Weights of a small transformer language model: MLP 448 ReGLU, a variant of Adam for these matrices.
MLP neurons of a small language model. Each row is named by its layer, matrix (gate and up: input weights) and neuron, and shows model dimensions 0-159. Each number is 128 + 24 x the weight over its row's rms, rounded and kept within 0 to 255. Numbers have three digits each. A neuron's up and down rows have the sign that makes its largest values positive.
After each neuron's rows, "fires on" lists the tokens most often at its 100 highest values on Wikipedia text that the model never trained on.

L3.gate288:107169141134144115114117141088085143121136172089129110166106177133129076121139137120119162145114102166128139173138115117138116114135155128112148156150129090147132120158146064087152145119120096150113106139088140179118127126117160124167161084126111147092105135153122161081103141135117129121127157117115124097115128120131101137133144143111121130134171140123139137145119100084092094152126112079114136135173146127142150156104139138139182081117155100143166105123089129123140108078127101
L3.up288:124133131120123103155122133089160112127134150104149145137127153142121159136091137133106105118095160103104140131141143118098121165181151108134171163177153122133136122118169135117150170164134088166169117158127096158163108082146160142148146076123124107093118127094111134089064167108140122108114128148111154151138106151115153128105109081122096125133107167136161146119127113113093096132133108083121130126144109069094103152099097141143148139152135124167122119125098112095116148108139121
fires on: " res", " part", "ubl", "|---|---|---|---", "ction"

L13.gate246:101138126104151152165114132096133130137142114134156166139126164146175108148126148077101171186126134157142117171103091143120082134151107154122155133159133135175094110102128128143131143147089120136102119109116102173106159128120110132119181132110140146118153126119093129102150090161099110113108122142124156065092098089164129118163104115111119123192113111120129120152119152150173114131117130077165092145119128143123109157150120108115139139129117123125120122144121156131137123065137114
L13.up246:112121151139113159187130137108068151118146092140115155147116071124201102116153128084114156144139137151142098136095139138123111132065069186131171112145107130107133125124104119164135129128113137099127130120156123090114118117116141118110108149167117138127136143092096155133150112141137126124131137093157139102157114137132116125148077119128084121194117141108167141156104133153140158086122144116147140123101122130095126089156141116115153112092167116150123109135156131102151153118138149
fires on: " Th", " th", " wh", "h"

L4.gate383:144171074131152140114138129161139086109119186134127161144142145159110141126132099171091139170158120088144112138107118104100121142098129147094126148120145176127096129102145124115119127091131158146105089149158091161104176099138137089130151127102090129139112114133141134138150133114098125121125103138074144122090104147165094131134131137120130140154166122154125146149123136170129100176129158103178117145159095141140101140111079138133163130121071121126097124152132096102138094126142110
L4.up383:128130099120153115125144118156150084137165138122111175125156117148108162158138090153136128161167096120120084138114094110108130159100101110123111159096131172144125133110156125136120141094143154111169078114174093171135142087124149104131159139102097122130140149095163124111117160102093105100139131127109093138130098156159129124079148133140134118151154103174133174147140134166110130135151135122201149158153129108149108125118111139116121101101099146108107152129153104089161100126124108
fires on: " on", "ild", " one", " app", " after", " from"

L18.gate365:133069123103106117121141155089170117118118106129099138107199153155093151180106146152091139094158116148109155172135133130099167123081129133156125117158128133145137138138095101119126099107140109155144105089152134145108137144143146137157133117123122149136147109136133146129117145121146088135188118114101131125130120134143109078105152116144124129117141155147119125159161114149078090097130117115098128103187123127163169153123152151085133101189115166130121150102117163099116132110125111
L18.up365:125131089135139118141164106152106110136112136108133090161119099095080111106094060124116134105134141129127072146117123110103100129139067137142202164127123153134132148133137142144129173153113124131141135106138152122133160147120096168138090155093157130131099152142121122136139090101109147138147117123079124081103137110108104089148139119138106126115146136123124153116110116095141154096153118084148150100142151123125125119081175136172127170116133142175124161145128151090128146139136169
fires on: "uc", "ur", "ut", " G", "c", "ac"

L14.gate321:119129139109120149130139147140129086154154142127117148157098136127146095138184096097148119164139138130131140145138116118078110120113134106122161115104138111112085140202132057126095154149120129132163154128135139122124135148155118128118140139108116170118154140125107081143117168194142115174084149160097149117160139145146088126099147113083091125131142081111109145162122097092150097141150118104126108156137145120156124119101140130150144114156136178133099121129093110128147116129080104
L14.up321:146131151152106153106101127144095090121119142134106164106111150147113113124116106103110106131124099160110140088119138129102067118127150142115104136115108151127130163123094137077123170089140151125146109116098133088139153113130161168104120110190195135134091101087118160131119159122158128133081137110107115133153153142127108122163172121099147118111111091140111133130156168107173126123111087144176131123131170153134085107128127098146126139103109133080101118151111168119155128133126158
fires on: " pl", "8", "pl", "4", "00"

L5.gate415:105137123123132110087123109132121136089153170094143140146167146177139091181143090145111146155119121153111114123117116078119150126113120139087138126134103138129131131085103095125136134106162130138085108113117105189079145164104107109144151123086124145190116135113160153102111136109096105114147133110109195101103111132146141138164145141135111130122145127162140126175101094168107105146150134072176082127135124151164095133135126125110120106123166125133133123104139121112115115132118098
L5.up415:145152130109129100093132137128120142112137177083122126127163171162161096178136092143127134161125114129109122134135125053113158142109100104103124123150103115116145121083109096119134095089158130135087113142105083167127153147087122099108145104102145130170116126095140129097130137103099130101164115108129180103109124141173161136141147153135109161128167157153159135181104107160096128143170142112160132129118120160169101131142142146131086113096156121142128114126146136118131111144117146
fires on: " Jan", "Q", " on"

L16.gate189:136136110118151113168107132143158105128088117119106118170117138135127126168134118090122141122119081185143135123104120091125166155110129138148143114163114116145159116106150101164144104125113148142074079126161103161087117121188186137124148104159149139162152162114124109128133125112132105123111126104149101091130148122119112121161112112139136112147107156112176128136123084106134114102164070112136149131132127105137124142155135134154168117151144148140146101091118125129148046126091161
L16.up189:118137130090144127141107128166141113083085115138170169166126123145137136159129130091122119082153122142127143129111144127104165203138136074184130125160100112131121113113129152128132105127118142145117156132144163123086122141149134166141141103136142142170161163086126108130160140112144133149115129138098131112100143116143131143110100074125114130130156201085131134109135133109170103121144162115120147147138090063115116104090118131149092129129149142090119144119091146143088131157119122
fires on: "s", "f", "if", "S", "re", "b"

L7.gate422:084107125140148140079162132150126079149121141146121126137180104139120100115139120167146126106119073131179131138102128131140169114137122137138135164127158086137111154147142145125114122125170089110123084140142089147122118133124138110113154119113117145172129109120102131141142102090068095110153126112126114098091117108173112126151143108133144138115156163155122147157122102139098109134133166090183114143168113126112128162105110129155152131164081107150073078137119123131126115117132076
L7.up422:108105155103088120079134130129113115102108122142109110111153137155115099120144118160146088128179112134157116156097135127167203107158117116118094145119124097118120145124133160121126096138153106107094112150147079169121093183106101145121124089107109124121093144120094129143145095123106115090154123131142137118088162143140130157115122111157133114125172088148132151123113102116097160116137183143156103135146088145122140130103103123171169150144128135096092101114100143118098137115116081
fires on: "w"

L16.gate336:161137114119147109190099110103126128161105130106113130190109129172152156112142144112165139160111103168124115131137081100115131138093131164153131122145139089139098159107100120114115108138105133127080157104131115091149152127110153154123136141152159122108159146114079099116110148154103135126098130135147117117153167095170091174122157079122114134157112117103144157121166115188133132153147120112161081121117088097122165149119143141144133104126126173128138125138121130131107079145121110
L16.up336:111125145158122178091116138163114131120101133145104133137133119151106101095097161108123129114135112161162105083143165117109142135090099146178139109132107095126131148137108127142122180087155114142102113136130158150090116103124142173088108116139121113161162124123144104136169111103118078160122120162132127108108170112170115146154103145114097159123156135159164123096145101097149151099145170133108130157144132151093115100170115108164121117131084109110094175112144162134108149116114102
fires on: "s", " ab", "ro", "m", "p", "re"

L20.gate26:118166107147114155146102132122117134081098144124094127112182149116152096134130148159169114165135168095099125105127126148132168141119121130106158131160126073174127149160102115102152150161160126107124101150136149126107157100118137096161115151121189146127123092144108148121078124099084140111103134163087155120152140127126086149132111105136131109154172108154146082096113133121115130128096093106125129130132169119157122134115125183084155126145147151174133112148101151117115135130135113
L20.up26:153158136151131164169098086125071116167082107103099174145152128120146107156136129157090100111112144095132099063157114133119149140119152138145116161087102126110128153142129130120121147128118183173158150150097105120147123112148122091136102132123116149134091122122126161152103113101093102117140125112142147129160100135162122159146172172143136162155164153163121117127120110122116132128134120162135128102152135144169079105170115148156158119104132148139100119104155123077110135124116107
fires on: "er", "ent", "od", "t"

L7.gate255:100123146125136158130158146143152099159148158091113169165122133152140075134103119109105182195139158135158159150100133095115145134146109151114120090121132164186082139120129126142137136100133093137142107109122114118134149136105134136134065078094134156143116119110089130121109130149130130137115119144114148086111104136137138117160097104099121141137123100163173140128132170147143118094130085091147132166089120101147138130155135130115130114143124069175103137136149150132167124089125120
L7.up255:109132158121100134155163139096144151160119157112129172145084104140144100124118099089125179180114108166141129129124112098117136138180105135097143118098144165149122145125133129162140167112106101144134110125122139115155137145124161127143077070134151140137130108095110159133153116138148114157121153125113148099067091158129145126138102126096142100146122103185143115126113147126156145093128075098132104155103132104166144158163142098108141101159147107118098162122160151143145131086122135
fires on: " th"

L12.gate32:083123125122131118117135116162139101095147135130083135106136167131105102152135118160118132114122126169147111119124113123100136133092111170097157135097163138114141145149140145120186153122123131172135131120144134123118143085130114143176071123095094128144157118148138107166055074127135121127142118146105135112122146124150128164117141141119133113091124074134138099150178113158098124149127114071117184137150140144136139108178129151118167125144096152089120112169096103115110133159153109
L12.up32:095116166099123129143117125136152089117152135116095157102118163165112114136132101188115127102119112196147135132131105132097121135084137184083137126119142100125171151138119156135121150127080155133118139128113137112125159088108109140150062132143110123146125129127155071186101103117140142106148109146087149118140105146154101124136141137147130101118144098111169128132150126129118148138149128121093167173118095126144142073134150148097150134164097111082139128124131109101129132155166110
fires on: "s", "y", "t", "ter", "f"

L5.gate41:108158165153141141138119084118090133122113167132116166119122135127109091122160091142131157138120133116145143143131103089144120103118110131120115130170123095128179152113102116130115103113090131099108127090118133150091147165136087113156129131091130122169094118180125160073170100106093147131131100131132213129125113131138158119171171139143114136107101116120089145171136074145138152147108136111132076123143126153169152136164123130099147118125105111131105107121136165130112143130154124
L5.up41:130126103106157148109167141115111125112066126107108177135117119124099078165120096137162168147159135107142093145148113118102139131137132148111107123165135098113175156109091127160157122134142127130118119102142119148118143155134104126118146094071126133142105127165127157162134091109102148095135184142097182122159116128159152158151168153168127144111132116127158118126096108133148160106115119140111083149070120122133144145123106103150134145106169126123108133108167188119109112129121092
fires on: " 0", "Q"

L20.gate389:100142172138125102101137067107127136138137137130115135106104115128113082135143110119102119131101123137167107143135097097132100111096100139133118115117142099138106185180120119141171145124103095102148123090108122132148174123166135162175085095098112096146094147137121138142099129131100088167138136124100140108134153140124158073184133129077140103120149082129143129148127103136141128141138146102157129132127134111156142126150155108088111131177141109139166141153175171095108112135150129
L20.up389:152107136097115114124131071126106122086143158121158127111139148157114105138176120116149144100109097131153106168127109090086146124095144116168180124117087111097112162115169121090131121145101169103168136177105135131137150122148136145131099143106091105134129150145064138126098103164098133139147123137116111134102122124146156132142113102156125113095160087102110110151125128159112137127126107076138178128169144109150106122123131130124167154149145129081135100131108131099156160124127176
fires on: "h", "s", "an", "f", "en", " |"

L21.gate200:136137122148125106134088127072115164180138161095135124133152145137150114132131087112155124100100117144131124150084119125144103142128148141114142145133154145139079153126135131082145086108142112112129120101072167160099128161123121079133129144133114147156126123163144144130095104125113151182125093138126114150116150148133159129127163111102124119094139120118095132170135156142128129110154066089135115111102105138153165130164142190120176124159130166152102103121081139135106116131152083
L21.up200:122122101131141164106129159100082112159125121154122102133116135170089116153136128113113130148149140192102128112096139124141083087161102095128096129073090140096114097105115112158151114128147161161130105152092119140111124162132098126137111120094140134173115144166098100146126101139118107115137102128174161141107137149156163121118082114126159108138125117145126143162111125127139156140082093092118166122105108154156144118124118161107108147109177133166111128138139149189171126133154144
fires on: "ad", "ost", "ed", "a", "ade", "–2"

L13.gate245:140134129148152152140119099129134084134085105142145112160144139129112119140128132112225085129148091132158078105108128099144162159117126104125130131164119086147116138156128129133091103079141127112116102086119171143119124140127144105160131135146119136165127088131124146152134145129090083106100116085149123095102178120170115146143142116128159172141138129161119173133106128084166100136163118134183092117126109100123113154141110154121134109124123123126117122085132142174106133120136111
L13.up245:147155100098124151129161163167126128119124110145145158115126088119171172107126150148136116162136123106130112116083136137168150154157113144136130123169137118124124108115095147159131093099134140074133134102090116188148136157151120098094119094125159140160099118131141156141166093112088141099145131113129140098105118110148121104170071129089131105161166116131132152124105147084136137118135137132126126150079065152123107128137067128129130111135124083148141153118126169163105112104124130
fires on: "w", "he", " —", "a", "e", "id"

L3.gate55:140129142143146140093129130147126130139151152143115160141142150195129100131136138090108132119111136128145142138091163151152128118148182138147099185131107100130107144101092093143167129100139091126128122128120112142110150076140126129111129114106091173117110090139159129102129130168143166151088132164092156105157125133125100139120147119094128108147147101141157108185155115129092110148152159110157130180140150128123104084114116158146165118169116150101109093107102132132174080127124101
L3.up55:149165152150162139114127133123111089117100102124072119109140128187154090122138168125101124111160132095152146092088119133129114149176137133129076150117110109128122135115082133171122138103138116121116151137119092080139177105151102148136158162086106116143114117076179146119119136135168139145098153132146129129126120118120117116109142106110143082152151114143111102137126175162185128101131118148120128168136141145089119128128149138158162130130153140106091099103113132092153140124102085
fires on: " con", "rom", "ce", " ="

L13.gate108:128157146130123138178105097138118103134100116064135125155129095144124144107121106163156125133124136170131080083113116142102134164129156151122143104191132170146174106161137107144153100084112145122093168149069120134118162131149131148129168105124143132185115110119106132132101136130135124133130132146138121050137116142106097137111135138117190139119123121143096098133156122132130107144108108091133140122143095164120111109116136159145178111159126144111127127144125082150148115155145104
L13.up108:100135152095110159149131098160093137139167123130166130133065128157109150115104100163079148124118117163111114108138120127184086140151139104128191121138145139138091110124139125115168069135138107105109081162101106103132117158158099132111143112145120107116124139089134160158146131133193138126120135148120143093143095075117126098130139110125128084127129152121132137130128154137148128124110078143136138121094112162124119112114137112117124142197154114126146138162140094155115089101143135
fires on: "and", "ow", "ess", "und", "ost"

L13.gate92:132153170133111131097125129117140124130135118080150145125134087116124108119142145119155091115130114076148148135118140145135143089107111143113147129168131144130138164149151111122123139115104115119158143145139102126094218104101138118132146164133084163141126042137135144074122102126126096116161134118081130107162154153132106138132155113131129161095127125102140090150160103124123130149141125114132112146166141158152139172103192147128152067107116154139136133146131110103106148138103159
L13.up92:163139172115102102136117160154105130127142118173118162139072169125176128147122123159114156124142118137093171169109098142138138161140147143118132125177109154108128151128128104102100137092122133124156106163085139110130107132147090132172123125113135138100126121103094146131143144121132134094150145143093108171142122161133106131102187125166121113149144097131122118121128137100083148127121128146125160177135170127155116088119158100121152151176144157084160144113110120084097100164117116
fires on: "oun", "v", "R", "per", "res", "os"

L4.gate3:106180137122160141097105120170081112116147151091104153143149114129162128144147096160120133153099135126107177185133104116129087133178117157118118141143153128128111144118104089090122156113109143153167093136145170145120113115146098128082138089130130163128092133144126165129137113143106127125106161130101181081114127159139093083154124104129137133148091118187127120161131143105135123136149126124164133140167140139163142125100148143123146096095119120096116148118110067143141106124115119
L4.up3:121124101153105119097109150096141125094127146085164088133131161134127151153180154132149116154068099115129127136187095101143131132119166124144143153170143116149123113148169127104164144115095156162157125157142109155104142129155151147104127055125140118134119152154128129135091146133105149176132149089123145098087137094116117120126138129094116135134140167154102104119135108111136089125142124131112173132150110142138155153110116102131132136110111101156164104094113068115120081151146147
fires on: "ated", " ==", "ited", "=="

L3.gate277:139182135113174130125123112102170131113135172109143136156120119159151152142151123103105137128180126131123133183075130100129155129137130155078096130119111147131115121096087093128130109137143088168129133125090094165079140116139110141156128126119101172146086123116121183127132137091156141151139145129105169114156099120107096091152148080119134152159102107091128167172152130135134109127169128133114138149123134110124106121108131123130169134134157136128087121082120146142169132118119086
L3.up277:127163140101155105140107148122173114129147094119116100140148098149159137090120128099086161092135159094096116168103181146160143142146177113128117139137110117111087099131115121130129137134141101151151107134090115148102122102131167157141120145103096126102111132111052153107145144095155135099131169137125122127158091142141088083160140071128153128115113138140118145176138145136122117126141120133150109140096101075108142080116143140134138162153148157101121108072102123116124133111130119
fires on: "ust", "rom"

L5.gate135:084135132112116128125153164168151154103135160109096136138150171143127101179110080105092133154122129181121141145074108090136132135154115155137126123129148174147088132187117111107143133112142131130142114124085086134117109143122128117148173141121129156147121138142150133118131141153122142135102128114125183077124122111167123132124143117107143141097132160152079125150123138106086140174121154083174110132110099107160130125101134145151172106123139146133103150125101112127182086125138088
L5.up135:132126105128141086100155158174135173110129136109077158124150168151122111167119091102105129152128137180135169119097111091090147168133131154123123092121119146138108121150124127112144115079128146120136134123100089136145117124139127113148151131110110170176118142113162121103130139122127140141127122116132170093133137151180153125096102134109150104074117155123073118149151155127105143119126153097147107112116123114181105129119159112181131149114132190092127137147125112117178103139116090
fires on: " on"

L3.gate35:087155128107142154109152131096126127094067178127099107162141158159156157117164111138128160147170105108118148147101120135123124137163142123135164169155149097123109133145151101119144112105161109207149077119089088155116138090096137093126161094099122149086143155157098158137162134139122105098145156131093137103128127156098115150105113146132130115121182130127153150099123090112091106176127107106153123125141134137158123119146133126143140097136114133132114108129092126125133113115120107
L3.up35:162134132137136122142127090150119118111132156161092162102147108158109160154126163177095080126128125146123117131026132186086103143150127161093108151122155128114115156108145129071112098108166117154161191114111121101118141079141123135136117143134120171110129148127133129166172130126116128115125135112093140126134122106147103122140135130123126137116144118135152113136129111133105089155171155146144168125109114149129129129126136110121125112107085109098096120129149112116169126124088075
fires on: "8", " been", " Mar", "9"

L16.gate34:126168161130137147108128137142147147132111142134143130130142182107119134178093161120140155127134109098119150141125083104144148088106121142095110134128127137192119125131131084088118115116151133115165109092135094150114166064138118124150154131103131142116167059090115141072136120161120087133149125107097137135146125144127116150111167121138140146153110084155154117165125081149114123130163126111147112117177130145146143172111132120075137080111088139114143114111115125113106147136134100
L16.up34:140128122145148160146165124136149136113107114146112181131131159131125147152131151126129123127135119124131104158099112132080145145060106160072115117112135114121117174128132108123146196118118134140134129120156148097160123112123149112156116127114166142095113119160099110127133108150135117110103077085119089140122143172129092173082128123129150190153126074168114127151160134115104166117126146142148104119103113127108182106130094123100145094130108083159150138121132132099112104162095115
fires on: "f", "gr", "per", "our", "v", "al"

L21.gate0:110155152185127104111132139079126144103156135121122105160159099136128120103123072120119126127108148125162158131144094135146117116125104085124136142109145165140092155099122110106071089119162145156103109110108126128116126182134111059130129113075122172147122138149118154136138122113084157105119154090138121139146124122167111130099128151104115124169120144172100151180112165132127130145119137138125165104146162147134189149157145121096179129139166148134118121129120147107154117133133126
L21.up0:176158167132147119141097126095131143163114119089086131085161161142167140146145170120111136110086103160134134138111100122151147097110114140125106127114119149121117140107115129170111159117162170149097100110110118142118129152115105139153102102100112152143154136167128159152079125122077135136104201152101147120135146081113118136162124102098121135165116106153087141124112094130155123170114094101122152129100121105121168129111143182083141133129129143155087135139139125122140147106152108
fires on: "ed", "\n", "ated", "a", "eng"

L13.gate376:113120112080133091143140155124121121114137164110101121139182137126159087175105141118118136141167149122103111122140097129127175089103115169089168119113142108105126141114115105108137113132132150121151127153147118135118127130149136093114110124105114140128116123133109128119164127181125109069153147125160123098114085113151147123154114158168095133129136114162164144139129108195103140132120100117130124101155127114125146117112148125124195127183148125181095156084139089090097143163155122
L13.up376:130111161115101142083152142139099123126125135143079145129125120123128121071095117147102115081146118171096100134135134181095100119087108155118126142100126147093143155096115131112124105144101172158121143138138119037117135137132137150095140149120123087133139139122124104149138130130143125104130136075129118127134137148153164057146130157160124137106108095132148147114138127166111144156098090147105168142138085128116155099090162122117178142162133117097100137114118109117144139118158148
fires on: " B", " L", " M", " C", " K", " G"

L13.gate278:097122105113145136117092106167167121162093140114139124174171127150105140107174116138155146114137087173162123138134111144133145169170121130085119115147100120159119148122119076095136109106149132148097099124143110148079143124103158154103181124124115135140115116104110127117149143119119091123144135179121125077161132141150111114144140091122140075136177135183131124154132160136138135114085123104146122128166149150171163103107116117122111102182133154144120112127159122089114143150132126
L13.up278:107121147158113115133120125151114148182175149104115121119112146168135113089112105177153181133128122129091130138118151112122144124149143100124152117117106141146120095120134127093181087139151152092091094154100120088120110153083079131094138121126100117170121123098140178138154150126126130101129122149117130094166112130127123121151138130116108138142150081138159146159094125167169151128109071116128111116159149162155108094085146142113100157156148085105121129131120109124126181109141117
fires on: "and", "ub", "ro", "ou", "ow"

L7.gate301:095159146100150122136108089154092152117088157118099150107103167123126104163138107134186155150167146139150143132106091099111137095092091137103100145129136149149142147104082107104129174086129121149102156098063106150102170137149118123143147129143108145157109128129120137117112134125137140154138123134098198157137124186114124147160108127130123092118173110127165154151107122109144096153149117137130100128136115152104130179137142132122137103122140123143117136083130140143117144115072107
L7.up301:134139113100086125124162153151106149101111117097127139139134179139149074183138149063178141116135105155135145113126123090093131124091102126101101087142089116116133139134102116155126107110136143145100096118123107179115115152177104113165122109093112149131154167091112154102129124156145143104140124116081154170104087156106143173104122116147107147118168093134146151133099109127093142143134137102128129119114148143141125190120148110160102134112121131110149141133144170115145111129107119
fires on: "Q", " sc"

L12.gate8:095163135135169133060121125132150105108113145142117109159151139130146142129159103110127105169123112133144121168126116138082144159128136177108125153153134094115112126157126112101163121137145118165161066149143108147112118113160126117175131150116131119119144119136099116173117130155130112104139129103099120139129103175154134161112103114125164083121144114140157095189139132133095117180109096054130147125129147131116083125123137132110150109148098150111154107117099133077143130105087118
L12.up8:100148193139092133094126129122118128131152143148085138125095134099083113124143138105125109141128109148163126146120109157128122098099116166078131140096169151143108129132109128119142182137109123159194084140111112084114145129125161152153117120143139122120131127142134099151072099161161128123120140101085128151140147153136122122091145159126129124097131132124105081161133080121127149162145079089143158120149131116113117118139141097086145094149111165113156135133090167088088121128130132
fires on: "um", "us", "2", "is", "ia"

L3.gate60:083163149129115106148120117104126145105128159138114141121097137114162119130136097117112154167136134119155139148091130103141101167122122157098121117124129134155102173151141107132130137145113107151173151152124115158119166154141152093141120124129118125142125130158129165113152068126106098132160097129134143079119112142147114153121107103087123137126117119169141108112123178152152111160160142117180113112105144129114118167160141087063136091106133110079073128164102182143149114084138108
L3.up60:092157128124130115148159158097131109140141143139122123124116119071157114148101108167106173134119132125117147120158115112155108094152133126093144156148159114198087186099146115164131133139141106137130099118139097101127163128129124089143072162094149106107115110103158157127145100131091121128094132132138131079126139119143128168096120103106138114134130138153127125114101150182156106107127144148155149106102098139149137136166137162084164109134120082133113110157110160093150124103176122
fires on: " th", " Th"

L13.gate389:100142166100126142159103103115156098134119161131115105148144150121124099104152125103141101149118105098140123182162110134097147103134137066133144127142150109099114111158135101139160095118114086141115099147119133160129150151130136146128157125088125178135175097096122086129151172164132115155152132122090151122124131164117168141111100094118132091091163089113150134183074113107124119172121109104106148151132173118150159149131130123115142128167105124157120107116113089117103104149127119
L13.up389:150116149141137166129104123140143081152114136151094140140095078154089087154130108143105125194142086152102154166104102162149113157132154120138092106142138150070113171106125116123086103098109113166126122149098141116142120147154114168123133162140172106139093132103149138159160116142127159105128132089078124114140128148142125110126153088107141126126118068108178145122111176118129142151110096159130141143136144133146160104084154124085125121123141134104113128126118120122145155133127101
fires on: "8", "0", "9", "1", "00", "7"

L5.gate352:107125122115133130127092143091079138093113140104159126137101107116126100121158133115119145156133115198105135153125100113117114136176127123131168163145148148167137138124145061133136146127143105164133103123090139173098146115188137116137154114118125164123135119128090124110126144123113096116132137148101150097096107119139109163132140117122117140151181146147132148160129134122092103190107122091176105129180105128119153144119067138138143103167141131148132124112078107140145113102162100
L5.up352:122118124129121146143095164121078158109139114099164088127103102121129131094105140093124117154103139203113135152134163126093121146181130086127165162135124114140146120128161092124169138125156124144159120154104136171120115109158125135140137097158165106109131126146100098097124128112124127103134110100123114157100104142158153152132150105136128139102144146176119154175129161125105127133103105086145112116154099106129161168104117129140136152165131139167129146111078092094157113098162175
fires on: " other", "ubl", " of", "|---|---|---|---"

L15.gate149:114137120122132113110136143086141079114083139100109174178150137144106078157116094113145157113107095114105121132164148096147122110100121154150089158151142081168131138153131094114119117108116145108144121138111112158102131181154146170149160134126131157153165103117106139148110127114128118153140116141145166122175131147156125129113170123102111123141145106114150110171100046157153109116117099140136150135134108160156111099076124111142113117150134178147120127132141160110154113104121112
L15.up149:144136149094100134151111105120134094106089149118126087109131110078103170102104083126135114128141180126115087093157119129106107099136176146155155124124123137108108148146123135125119172124165106140142164154130161071160123122054149115143112136130110122150102143149139159127091130144137111139109131141132125149129139128140088122156132180129097189100155131105101111087169134133169136156137106107140128139121164133076108119154149147131148157140131153145074131108132152124155106127127141
fires on: "ut", "op", "ec", "c", "ff"

L13.gate287:098142155148102087099133140082092118097097131138082128171110113099156106159161150094173130131129136165141093141089130104083123149096107163141148121141195126110107134166103118099137110155131150130149126130165137148125153090116158138167114144150099123121104099133066128128105139093139148136115135107129146116138121115139090137127152163104141142101136118167123093160180081162107095160139115109164146132144124094135130111128134120123142101137169163137136104134119174125124122114113119
L13.up287:137134180107128144106113111098095138156145137124108119103110129134145149154123139147111140116112153160145148151115131136084152140069107172112112143103147125107141122118108144123132154126113138175129098107118142080100147096114137111177140116149119122133140131170080132117082162129168125111128144124115115125143099125148106119136109150114129141114100138102149096161142114194070163159127096117150160133140160095117122125155149135124160101097174204113112112130137153103134124058119127
fires on: "us", "en", "an", "or", "is"

L14.gate356:102149113115136138147131139136089108107105125094082146150146158131125087105146128095168101103106135166156092144108126101114171163107150100122077126125122108083147108141156124124134151077143152144099120121107088113105140102123130152137156107114139152185167148161145111127128129116146100099134140098096142132151161109137076175203128139131118154148139123133140116137134099139152129120149110131201139178115122116124079164135116164128126137118128147134135118098098128156113120095140135
L14.up356:119107140126145149186126129094112115105132144116162108174103114103192152129131144082124161113130093122149134120153161124095145140139155115126128132094136139137139150120110123130122102170150123120111169142120134108137099176123112188123090114151151149135082136120157095190117143135159116177136145106140102132126113136139130111132111082100133129105130149129135141124119101097130115113130177125151100112098139076131148137134107106163078119140139102176142163148153143154157059140125109
fires on: "ough", "if", "f", "re", "out", "ing"

L7.gate52:111114125119114128121150130117126132165153149099092141114115118107175117167170166123104141139136148154074114107119133118131151128111118185094171107139139142103141163104105101071150116145105113129086149158129085127108145141082156107129099152108179134129136130143115162129139092184121109081161129134154130074105098097124135117112138137143126110120130138163121122136152115189086150140127140115130128114157104109160151127163142106112160118173162096113133159085148112124132140144135098
L7.up52:162119164151109177167125130134119134159127099113149147110067103129132133064123122152116132117120128146121144138121154094150118161113118115148114134144104072116172133157137138134162096134054124144066151132117095139128133104067110169126118158117156109129119155105144122149129121106105167142157109119135100124090163113120145120087116111124157152112119115137111137118140171121143148122119140178123165138148127156136165125100136145114130155110152147074187119102111118126134113098151151
fires on: " G", " Te", " N", " Ch", " M"

L21.gate117:102144129133119138114138132158126105122082141143116175136108137124134143112100143093136157159146145161148167093132083125136112144120109141128167114122125080130130166127114119107144118179106122124134152144104120154150168130169145142140096113181119119151106129141146098147111128130113111115103126138106089121167121152200132108109155118061137102073132127131126115162135137090124167103127113104127095142159113090159189138115125160125108133149091173106157112150105103154128100162114104
L21.up117:152107140152121123116137116101131149128138106136119146140129097107129118152101135109088125104136154166173076099132079118107116127134116168076140140152086128129095148117165132089143113123107169122122103143139154126183190123127152104151118187152120098112131154094108118146141098149130142145090113127091134155091117085128144091113159106074095128104152141099138150129128124132100140115123160087111143128118156109150108164114101163155131133135133156123157126107112118160113194137144150
fires on: "h", "s", "er"

L21.gate48:110122087114128095127111100114139132138154162141128151180118142141146115149099111117087191152097147150113138129128132144159087143152116126133124104156147102203083143123135129146121148141130094086164120157161117124106135131126118135123149102121102103177168102136141137144116119115127109134112088131083128106089098143158145100131130130093151158130104126114121136113111148136124114099101115070178145127099121114170175178155172159130140136162136114141102123093139137119176119101144115
L21.up48:127123130145145125155136094121127110117075185139133115148125144137124098149118147085100120152087112185112136142156128129151100139125134098103089100118155106140141142146141119099095152137115124109134124138127105141144176137150129111110129149143156180157121144110141074172100111160099074098149119119121148130136135164128128132104110099114170057144108134139154143158116162136123092100080118091197101143134104131145180137144088148146133135167119108127121118103151113135115145105123122
fires on: " th", " Th", "i"